Weights of a small GPT-style language model, trained from scratch on English Wikipedia.
Size: 10 layers, 5 heads of 32, MLP 640 GELU, vocabulary 875, 3.38M parameters.
MLP neurons of a small language model. Each row is named by its layer, matrix (up: input weights) and neuron, and shows model dimensions 0-159. Each number is 500 + 50 x the weight over its row's rms, rounded and kept within 0 to 999. Numbers have three digits each.
After each neuron's rows, "fires on" lists the tokens most often at its 100 highest values on Wikipedia text that the model never trained on.

L2.up617:515454491466409545481435429476547530472509500516602534399542588449457487460491513528510510343494527514559447606474461550585458530523506541511467527441554474543485498449471555535444524499531547449590519447522533462587467625472494472484485526577465527511589481481590481531492512451434512591405484483499489515447482496461590429521477516474529460470531408524547526581463495502495564444453539486473470510622493462528541463453507485489475598473482576482549478502470613605469513634578552
fires on: "\"", "to ", "7", "ia"

L6.up87:660437409493470538489502477477454421554584489517392509430482463465501466499455590604378586440523531451518481506550509447474497471523530472537554471536467501533500571580467482631495549457485572462530522456514489516477593452498538499557447459518428511455485540502516452426556495550492483620505494478469562454514497469551552530456462511478524507546643491486622506479565431476507447431567476475561495501519483537485568464509633466525424513507448528568486503527509533444467496405540555
fires on: "h", "y", "b", "av", "in"

L6.up131:499469528475562478481546465454412487495520465380535502507433525618510549511548465424504450470487482419505512395531491510547497511411472444513540482512562546596529423546507461603428436452454395483519557456509493442529506538482525504515463470606525477513464548419538546526477439531452638510494466490605491515464465474596490560493480451535516535513511516536561536554416429587468472550542462474533621494513429564555487551572527561502578598473565442467567484468478482476411444534574503
fires on: "ex", "l", "in", "b", "ent", "ab"

L6.up0:468533494414374522481508554476601521469481524413490481589570534465467537551441483423507463520527490483494502475473407475579499549462619492545512474486488501501497437487533446466514410460439468599574514529503452504481529507499484467450453376528506459461511522524460429525572533540389577488457519489536452506528462465476486538499531545579530536522541574657449573576442450536454572535578435521461529452514466546519513544535391534485549521573492553413517454533458393489522464564487612
fires on: "en", "at", "in", "R", "l", "el"

L6.up496:449501518493505548580541522490562484549541506564550515497405421542489529464476600542600515462494546614510504490594559513546445415393521483429479479485618612554481503457466445516386460479450518568501442489519428476490555452456532557510431485495480402466520540553498500467448402499547503517561507505475533467579518555567523496413547414579458448556542530409532407494455510503459501538487493588463402567453433501438561497517520421422486543458493569434489496524551450475510454470474524
fires on: "ev", "ep", "en", "y", "g"

L5.up512:487481522462473554520498452570539503453496548453551626511490447537519491527491502589488458478489603470563514516435619567426529547498501515419510484512584487441572571475584498665420550438506521567503480507478490504476506449527491548510491519419517525382452463419530502483470494478510414504526548455441524564400528532430552517461531414499386498431479467551459541494433506570534571507511453465437552511459461439498576552438376469594489511493468440547498467538545522451582483443532536
fires on: "ev", "em", "oc", "on", "om", "g"

L5.up459:554448540560533421616429482457465521566550514484495513485448587612524556562379504499517426465493491497597417465442473408625453560509537407481519491531371527542515530495506426533542484492464444451557490449484555541459535426572481493521499484500567479417445442600543590513487535436523524477546555450509484467527481530490547440481405524538508530467493469393485571535564521501536593500559437510522469476486504398479461531547481474560412513548427434499552476499549523529488556431495473
fires on: "th", "wh", "===", "ere ", "\"", "el"

L6.up571:541526552515568507550447592546491478516496515480535438505521408462512533545403561432549572415536534444369515520493522568440549409458495399438576532589556586533511511468510502463453433518513552584464394507556491523468493582567465553505551481483544514502541529451463520451460556589532482543468493419481577545548522478518548487479600464587451527484507502519541554515478474541505528479525470403507405494446482390492555543602477519464488638527454480405456493484567514560520526485469456
fires on: "ep", "C", "g", "D", "F", "d"

L2.up131:494448440433560521452592355501503493398513530563546544507469526543435541474573436523514537487560481451469446462549577497546481412458559506455491531506520548465553514396492389468473473512576525501518482541514483429559485432514584585606519489479566586431446511441521488574540546548565509456419530517460476536504536470420431504436583496519496477523539461485374538502461552541496464599457573529466528541488519468465546457536427480571517470536367495484489483540568509485462616506450516
fires on: "oc"

L6.up480:496480536583461563522514527432491435500567524438515526401483497578582496468462521395546467464515557429610545465493448494442418538462533519500572477608496523470461478471558407522477551507375478553497490519438520596529550461518519445488572543508471439540422604519556524481504436612488500448586511478483526399538461503558559561517453516513467541472468519496505517459600566505473496510554439468408362429579515422525531417409438450504483467548507527555504550522469538534489502495455465
fires on: "t", "el", "ch", "th", "l"

L6.up207:535520466540638446516505502466531513575551477403566479550533437573421491529509423517497517515497469562482494539605494470447458463486527427418505542566463519540525444524507488506513559371560508429516537513489554492534589473510530482498408435510429561613513505426491520519507516605454484433515528505495492447508511398521602561538446410557439611525421519589504463558504435505483426516485435443522587523500486497583457570388489511568561467480486446487518497447493508600497477531462447
fires on: "ec", "in", "elec", "ex", "res"

L6.up241:594466477543417514542504448403440396512574475397469484490475470623499510466497489532393495455572509479518567485512464511546502506513499403640464485488544508518495507545527478535542536484513466391440502502476527519512543449418450488470408383416458519520516568471525521553513492486480463523465479463455518600465495501545470522527518533568452664567522518464512467605536412525577483476546538500500589550542504536460471543425515434544406524466442573573505557439470501495571532450524546
fires on: "h", "ing", "ir", "in", "ol", "sh"

L2.up352:437487407441462538496492388458564563437529501518511574519402489553493523514446431523494461475582459447486524516540521504532580543519484485533564498447492536530587516465451451409567538525450489469488479533461448450533475582591392479564378450522452494473507462429499445516476553540449437494580514549394615576562493444491520556589530500510414492445502442664528432455471479538525522483573507541468592457580546501517533488536474466479466490450455502409493539522427526488518493560509561
fires on: ", ", "and ", "e"

L2.up44:469464521481491495529483568587418386492552506527500632594515518501551406544486481476534482513490457508634469559547515542477511458499472439489401518437464494446593490475504466563525530434421516527549424611568527438494585441396584558529481531534506529460503538533455558461557506499560526533390492442553449469522557412426540412436524488556436467436472450615531563481508540538468440592493499548508480499504526480490486480533499474614474487517502455480567441511525422478516542461486574
fires on: "oc", "===", "per", "oun", "i"

L2.up551:477552516411491493539457535536537502471428468510563504455506493453527391439479591454492500471483455562545498535523411549566376553517518466591490517550525504492494488535524489549522558554479568504512552428477523512509425571531486498412506489640416480429493458496488510489462593474454484557455448434505519547439457505671590477542461455447528462474564508509513490508413548541438456393476420497466458519473436564524474475449495521440482500393569593462595487524483562527580462558577486
fires on: "a ", "\"", "to ", "ast "